{
  "n_layer": 21,
  "d_model": 160,
  "n_head": 5,
  "n_kv_head": 1,
  "head_dim": 32,
  "d_mlp": 448,
  "vocab_size": 2258,
  "activation": "swiglu",
  "norm": "rmsnorm",
  "norm_place": "pre",
  "norm_eps": 1e-06,
  "positions": "rope",
  "rope_base": 10000.0,
  "rope_fraction": 1.0,
  "qk_norm": false,
  "attn_scale": 0.177,
  "bias": "qkv",
  "tie_embeddings": true,
  "parallel_block": false,
  "init": "trunc",
  "init_std_qkv": 0.0395,
  "init_std_o": 0.0,
  "init_std_up": 0.0395,
  "init_std_down": 0.0,
  "optimizer": "muon_variant",
  "lr": 0.00661,
  "lr_mult_down": 3.0,
  "beta1": 0.9,
  "lr_head": 0.00673,
  "grad_clip": 0.5,
  "warmup_steps": 200,
  "schedule": "cos",
  "final_lr_fraction": 0.0,
  "batch_tokens": 32768,
  "seq_len": 1024,
  "doc_mask": false,
  "train_tokens": 216200000,
  "steps": 6598,
  "dataset": "wikipedia_en"
}
MLP neurons of a small language model. Each row is named by its layer, matrix (gate and up: input weights) and neuron, and shows model dimensions 32-159. Each number is 200 + 40 x the weight over its row's rms, rounded and kept within 0 to 999. A neuron's up and down rows have the sign that makes its largest values positive.
Before each neuron's rows, "fires in" lists the words (lower case) most often at its 100 highest values on Wikipedia text that the model never trained on. A number after a token or word is its count.

fires in: "ground" 14, "new" 14, "television" 8, "radio" 6, "kansas" 6, "w" 6
L13.gate299,157,198,173,146,249,231,119,149,202,252,270,204,237,216,219,260,266,253,191,240,183,199,205,169,167,201,190,167,222,204,200,190,191,161,173,214,211,161,147,176,155,223,195,259,193,183,252,235,289,218,198,203,209,171,199,194,211,180,222,226,220,124,281,118,197,225,188,234,237,148,154,189,229,127,150,222,182,183,225,125,236,165,183,141,216,181,243,204,149,314,131,214,155,199,167,178,221,186,267,202,169,206,181,204,167,240,200,136,171,317,188,254,221,171,271,195,179,170,227,190,227,186,166,117,169,221,202,222
L13.up299,116,209,159,205,275,149,202,155,208,218,158,217,217,213,258,159,217,261,175,224,231,190,256,176,158,179,188,208,228,252,120,226,198,219,215,137,242,173,200,168,197,173,193,263,158,237,131,230,236,244,250,207,205,227,190,261,216,108,248,259,211,251,145,146,189,162,149,264,244,212,207,211,216,185,203,213,169,239,214,261,161,199,196,227,256,192,225,204,248,200,206,161,197,207,244,221,204,241,265,182,195,235,181,233,184,186,300,166,239,250,246,206,216,193,146,285,147,178,185,170,159,137,278,255,192,178,149,165

fires in: "near" 23, "cape" 12, "high" 11, "nearly" 6, "green" 5
L2.gate45,291,306,186,253,156,150,274,189,210,187,198,226,234,212,172,185,126,189,146,165,193,182,230,178,122,183,221,161,148,189,195,239,209,191,147,203,237,186,160,221,168,171,243,165,182,194,120,195,144,170,203,182,231,202,134,165,236,174,199,185,296,166,210,277,144,264,258,258,224,225,192,242,184,209,182,228,199,201,250,222,181,198,268,274,240,148,178,193,275,172,255,183,190,208,145,134,188,266,234,256,241,142,172,177,162,223,211,188,166,238,121,152,280,216,200,217,181,159,225,203,144,213,248,171,136,276,226,229
L2.up45,205,218,114,191,186,143,209,179,200,195,232,251,206,217,207,192,238,241,258,264,218,165,205,179,162,208,148,221,214,257,147,153,165,166,173,179,222,260,209,246,95,190,178,236,194,190,172,243,199,175,178,152,214,212,202,198,228,168,187,185,239,191,225,141,132,224,221,137,233,134,232,312,223,198,160,163,277,212,208,265,115,259,207,244,212,118,268,222,231,250,159,237,155,174,176,246,159,249,269,178,209,151,279,194,201,197,244,185,139,186,137,200,209,229,181,206,188,195,217,153,190,125,196,154,185,215,158,115

fires in: "km" 26, "been" 24, "operating" 7, "rating" 6, "eliminating" 4
L2.gate413,247,196,223,244,250,272,190,192,192,178,176,241,162,193,176,219,262,207,217,278,219,195,193,256,229,171,239,211,258,210,209,194,202,256,183,245,234,185,187,227,211,203,229,183,207,150,201,228,196,245,154,153,234,210,161,193,270,217,192,128,237,263,198,284,257,246,245,165,200,160,192,206,229,198,239,255,121,169,156,210,181,216,164,177,214,241,207,190,121,210,144,293,133,192,224,185,159,104,178,234,260,230,170,227,225,225,197,142,191,207,240,137,250,128,221,195,205,235,258,234,211,191,156,219,226,241,208,159
L2.up413,110,210,215,229,222,221,225,193,210,168,197,160,136,151,180,204,232,148,203,204,228,189,239,282,190,204,172,189,247,187,204,177,165,228,230,217,218,166,171,106,220,156,213,237,228,255,192,245,225,158,201,175,168,182,232,175,178,160,159,177,172,177,97,236,210,158,286,230,221,209,151,130,156,185,224,226,125,164,205,249,160,154,204,193,266,271,163,196,170,204,181,292,56,184,252,115,218,92,196,154,194,206,181,182,245,214,204,201,218,236,212,112,190,207,204,212,200,159,105,155,174,190,140,208,194,170,176,180

fires in: "are" 27, "can" 14, "were" 7, "may" 5, "moved" 4
L16.gate151,335,167,190,239,170,239,215,205,206,180,256,158,185,258,246,173,227,136,214,212,182,218,227,249,186,198,248,168,216,223,215,203,196,196,203,162,240,210,138,154,111,146,179,186,129,151,201,162,244,230,269,214,185,133,209,193,201,171,219,167,207,188,93,208,156,291,185,279,243,258,191,251,171,227,191,263,221,244,181,292,170,251,196,249,230,207,193,179,211,187,178,188,236,129,253,228,172,229,203,238,222,191,232,213,133,253,151,164,180,209,214,213,98,243,191,166,240,227,254,209,173,192,187,213,189,239,156,214
L16.up151,190,185,250,218,228,147,321,211,265,166,153,200,237,193,232,199,258,216,113,108,198,252,249,149,149,200,192,240,172,241,233,234,227,188,210,172,153,203,209,154,120,148,158,246,175,213,255,209,192,182,247,271,237,191,174,249,286,297,201,190,202,156,213,205,164,206,145,154,214,222,175,240,237,193,198,142,142,257,161,207,198,163,214,205,173,173,226,236,145,180,129,288,220,206,233,213,180,183,188,226,214,238,241,156,131,215,225,241,230,190,152,229,196,214,187,240,211,192,185,136,225,133,192,191,221,179,233,230

fires in: "street" 15, "school" 13, "river" 11, "hall" 10, "road" 10, "club" 7
L5.gate133,200,144,171,191,207,274,186,211,199,217,193,223,179,197,216,163,202,188,209,244,202,199,288,168,210,179,286,250,175,235,190,168,163,232,245,139,162,131,140,248,214,248,194,201,257,164,245,210,210,202,236,218,199,218,230,164,198,242,218,148,251,190,181,162,190,232,214,219,205,251,194,304,201,220,158,245,151,255,173,207,152,210,188,219,218,170,223,174,238,196,264,209,223,219,192,131,232,278,202,194,236,190,145,236,217,217,174,231,205,263,180,193,109,231,202,175,212,156,234,131,225,277,234,233,195,205,198,176
L5.up133,230,198,179,204,152,225,236,214,244,192,255,228,249,203,122,186,225,198,136,90,200,135,222,168,185,213,167,194,225,237,191,190,176,219,185,238,199,195,186,211,248,129,206,234,176,266,273,227,207,151,195,204,293,230,179,172,151,165,225,109,172,144,202,108,165,232,146,224,160,254,220,177,213,163,230,154,273,188,198,183,169,219,247,158,210,178,211,257,237,152,213,182,180,199,179,174,199,239,213,263,230,203,213,200,124,245,223,193,193,223,208,203,213,221,218,242,181,234,296,243,223,197,185,136,174,204,190,259

fires in: "new" 27, "world" 12, "collection" 9, "country" 8, "group" 7, "central" 5
L3.gate95,191,185,237,196,253,118,195,234,204,240,215,133,197,197,282,204,192,225,252,230,222,163,241,189,212,205,126,285,183,256,233,210,248,198,234,226,188,176,189,152,134,211,239,225,186,185,222,209,244,233,157,209,227,129,191,219,186,195,208,299,207,221,182,182,184,168,248,263,250,193,230,235,220,183,258,259,193,206,116,186,170,185,186,282,168,212,165,229,203,192,200,186,212,228,179,137,226,302,171,256,251,241,234,218,235,205,187,172,222,192,173,206,276,169,234,263,181,214,209,292,214,159,197,216,111,216,211,197
L3.up95,231,254,192,205,226,131,209,124,138,187,207,200,198,210,181,191,153,206,204,214,177,196,221,252,181,248,196,121,225,175,200,160,215,236,221,138,123,121,163,106,199,177,218,203,169,211,234,171,255,193,241,214,191,191,199,156,161,156,67,299,219,158,213,229,251,183,194,264,255,206,242,194,195,134,198,260,201,197,161,245,196,216,228,172,178,167,140,221,159,173,180,166,169,235,158,269,231,212,208,265,235,224,270,151,192,250,195,173,142,193,190,208,220,234,285,212,222,239,173,223,197,279,204,161,264,177,135,270

fires in: "there" 34, "found" 27, "president" 7
L2.gate125,158,143,227,165,213,219,167,245,180,159,259,255,137,205,149,170,236,170,135,230,118,162,169,212,192,194,178,200,237,251,243,234,164,142,151,177,145,259,252,197,198,203,163,260,240,188,253,267,139,192,256,173,156,197,164,197,171,305,188,229,180,152,236,220,239,191,197,205,208,157,211,199,179,179,227,197,171,225,284,168,136,227,215,255,182,120,137,200,159,235,215,159,186,210,236,169,166,182,230,188,212,201,248,173,196,185,225,188,244,137,187,239,195,240,152,138,194,203,194,282,245,235,119,188,211,319,228,254
L2.up125,183,202,105,169,172,207,213,237,130,128,260,209,195,249,198,280,215,222,203,184,206,144,135,165,190,159,215,143,144,238,200,246,196,230,159,168,191,251,120,176,132,224,221,139,187,185,225,231,208,166,235,124,196,261,132,174,175,181,197,195,204,184,196,225,273,177,220,169,174,247,244,161,264,292,192,307,261,165,255,111,209,283,228,191,199,194,229,171,180,291,145,145,173,214,269,211,178,190,215,204,255,199,193,228,194,199,202,131,158,194,200,193,199,236,220,184,210,191,186,144,183,240,125,161,208,307,200,143

fires in: "art" 24, "music" 20, "artists" 7, "articles" 5, "article" 4, "arts" 4
L3.gate414,182,176,193,185,202,291,195,208,207,109,228,211,120,241,245,155,169,213,131,198,163,188,106,144,199,239,186,133,213,225,251,264,179,229,167,182,184,226,215,206,224,208,126,212,197,136,227,236,179,218,185,166,162,195,169,170,209,279,158,195,170,193,144,232,190,155,242,181,184,154,200,220,224,199,213,226,118,198,281,209,192,158,168,189,197,272,178,156,180,160,127,214,156,186,146,188,158,203,219,201,188,160,194,265,259,183,153,218,179,164,187,256,171,223,104,168,216,187,264,173,95,165,209,158,217,214,245,212
L3.up414,212,196,219,207,159,228,260,186,127,157,250,199,178,259,238,161,200,188,162,275,227,164,161,238,189,268,196,205,173,252,149,181,198,248,244,242,138,235,181,163,180,235,214,238,185,221,224,194,229,238,211,150,248,206,197,213,213,257,183,170,183,269,204,220,174,228,232,210,197,101,185,162,170,182,180,314,144,160,266,186,229,195,214,197,158,285,136,195,151,184,184,182,219,248,190,186,277,135,286,142,171,175,261,263,158,159,204,238,243,148,219,228,218,278,192,215,184,217,246,163,168,191,223,194,160,224,112,207

fires in: "new" 45, "national" 5
L17.gate271,178,204,227,188,172,232,155,183,237,264,258,128,182,193,217,253,204,225,197,231,173,287,275,234,215,231,149,260,219,292,231,209,162,192,173,167,208,155,192,92,130,177,217,180,240,179,246,204,204,241,221,169,195,156,125,225,252,157,117,236,183,196,231,227,241,159,235,209,185,176,212,177,172,174,206,205,185,238,206,218,204,209,181,238,232,140,181,257,145,219,209,179,150,158,190,109,101,200,205,217,205,199,157,148,231,213,170,154,197,248,166,169,226,224,278,254,209,245,177,111,232,215,150,183,177,209,222,241
L17.up271,235,157,230,211,213,301,249,208,185,256,213,158,231,214,141,202,264,294,163,197,232,136,191,107,181,214,188,189,263,248,98,155,160,162,212,192,143,137,206,192,176,129,215,165,176,254,204,253,222,111,199,238,225,209,194,240,187,245,176,250,186,115,178,275,221,120,139,178,167,184,173,213,192,175,169,148,222,203,172,301,236,204,209,150,214,247,157,187,233,166,192,159,162,191,238,228,220,240,211,171,214,251,203,213,240,215,303,237,162,194,223,247,176,204,179,160,159,213,217,141,216,168,271,153,260,210,209,216

fires in: "at" 42, "near" 20, "1938" 9, "nearly" 6, "1934" 6
L3.gate126,239,188,151,161,213,203,221,201,163,183,262,88,270,278,254,234,216,195,117,194,138,170,237,218,185,174,157,196,175,142,136,238,154,236,232,173,234,219,123,235,221,222,160,218,163,216,221,224,269,171,184,211,184,241,170,117,243,225,223,246,224,140,170,143,166,167,167,254,189,207,197,239,239,208,190,192,242,133,227,237,189,274,186,247,256,178,269,129,258,182,259,151,206,209,116,174,158,184,225,213,128,174,178,205,162,207,224,260,160,288,205,225,217,228,179,168,192,193,118,227,221,151,252,174,141,165,223,208
L3.up126,202,226,137,160,249,220,216,207,204,217,223,217,223,269,158,244,169,157,174,161,155,170,196,154,183,172,211,232,230,238,228,178,125,235,173,210,283,165,234,225,190,217,130,211,165,173,260,221,293,186,246,227,158,194,215,107,225,215,225,242,237,197,210,207,118,206,125,224,273,222,227,201,283,172,230,260,220,154,141,179,201,236,244,173,229,156,280,202,231,163,200,208,231,222,177,185,180,150,205,252,186,219,213,181,140,160,244,209,198,220,217,234,178,163,235,177,180,157,191,226,178,134,173,198,133,185,211,239

fires in: "would" 31, "can" 21, "will" 14, "may" 8, "canvas" 7, "should" 7
L6.gate428,229,189,164,218,150,211,160,217,210,158,242,203,176,214,238,142,220,235,213,184,170,147,180,181,198,252,198,201,254,169,209,223,256,230,256,239,178,260,181,235,187,117,176,260,208,232,257,271,202,139,219,245,210,262,250,171,198,170,242,161,223,177,152,194,241,250,172,139,183,180,237,290,193,285,229,248,167,239,241,243,223,237,209,210,207,232,232,146,164,309,194,250,215,225,252,186,218,204,181,162,164,161,196,196,170,227,172,165,169,175,236,197,200,242,177,238,168,186,185,117,174,98,253,264,167,271,161,123
L6.up428,208,197,251,154,213,165,208,260,222,251,269,260,212,184,187,206,162,224,199,191,220,222,171,198,189,208,153,211,187,202,232,261,189,220,222,194,189,185,186,297,121,238,205,197,175,166,206,155,194,98,192,189,247,203,151,182,194,175,261,173,186,167,165,201,187,174,206,141,192,224,170,155,309,174,199,211,184,181,222,216,217,230,184,171,191,214,184,260,207,205,177,174,219,192,204,165,251,275,100,188,207,182,238,109,180,177,161,201,293,240,186,195,185,236,219,261,210,246,259,118,215,101,226,119,207,231,102,176

fires in: "there" 34, "them" 14, "campaign" 11
L5.gate254,140,270,170,133,189,202,227,126,241,167,141,201,172,257,148,177,208,135,142,159,207,128,241,144,242,209,195,181,127,225,191,181,163,203,160,200,158,237,205,230,147,214,244,213,190,258,229,168,211,214,167,141,264,200,153,159,186,236,198,168,212,150,234,256,206,265,185,215,224,174,198,295,297,155,195,214,131,263,226,194,156,183,234,261,234,220,140,202,198,292,167,198,247,153,175,253,182,121,164,245,240,237,212,159,204,224,219,254,242,170,114,213,182,229,149,220,227,170,211,150,243,187,141,191,198,208,247,246
L5.up254,218,198,137,238,174,202,194,182,236,127,141,200,144,207,197,263,168,179,153,164,187,163,258,176,173,207,163,139,135,177,162,231,227,202,206,151,135,243,246,231,198,232,197,186,170,140,200,247,197,192,221,185,248,196,197,150,199,217,136,224,182,202,205,244,265,191,198,176,202,220,158,184,296,138,185,215,272,222,195,244,258,217,240,277,232,235,232,142,207,216,105,264,203,135,258,221,256,98,209,176,256,263,200,190,228,277,254,224,164,200,225,156,160,224,216,210,178,218,255,184,111,170,147,181,257,257,264,168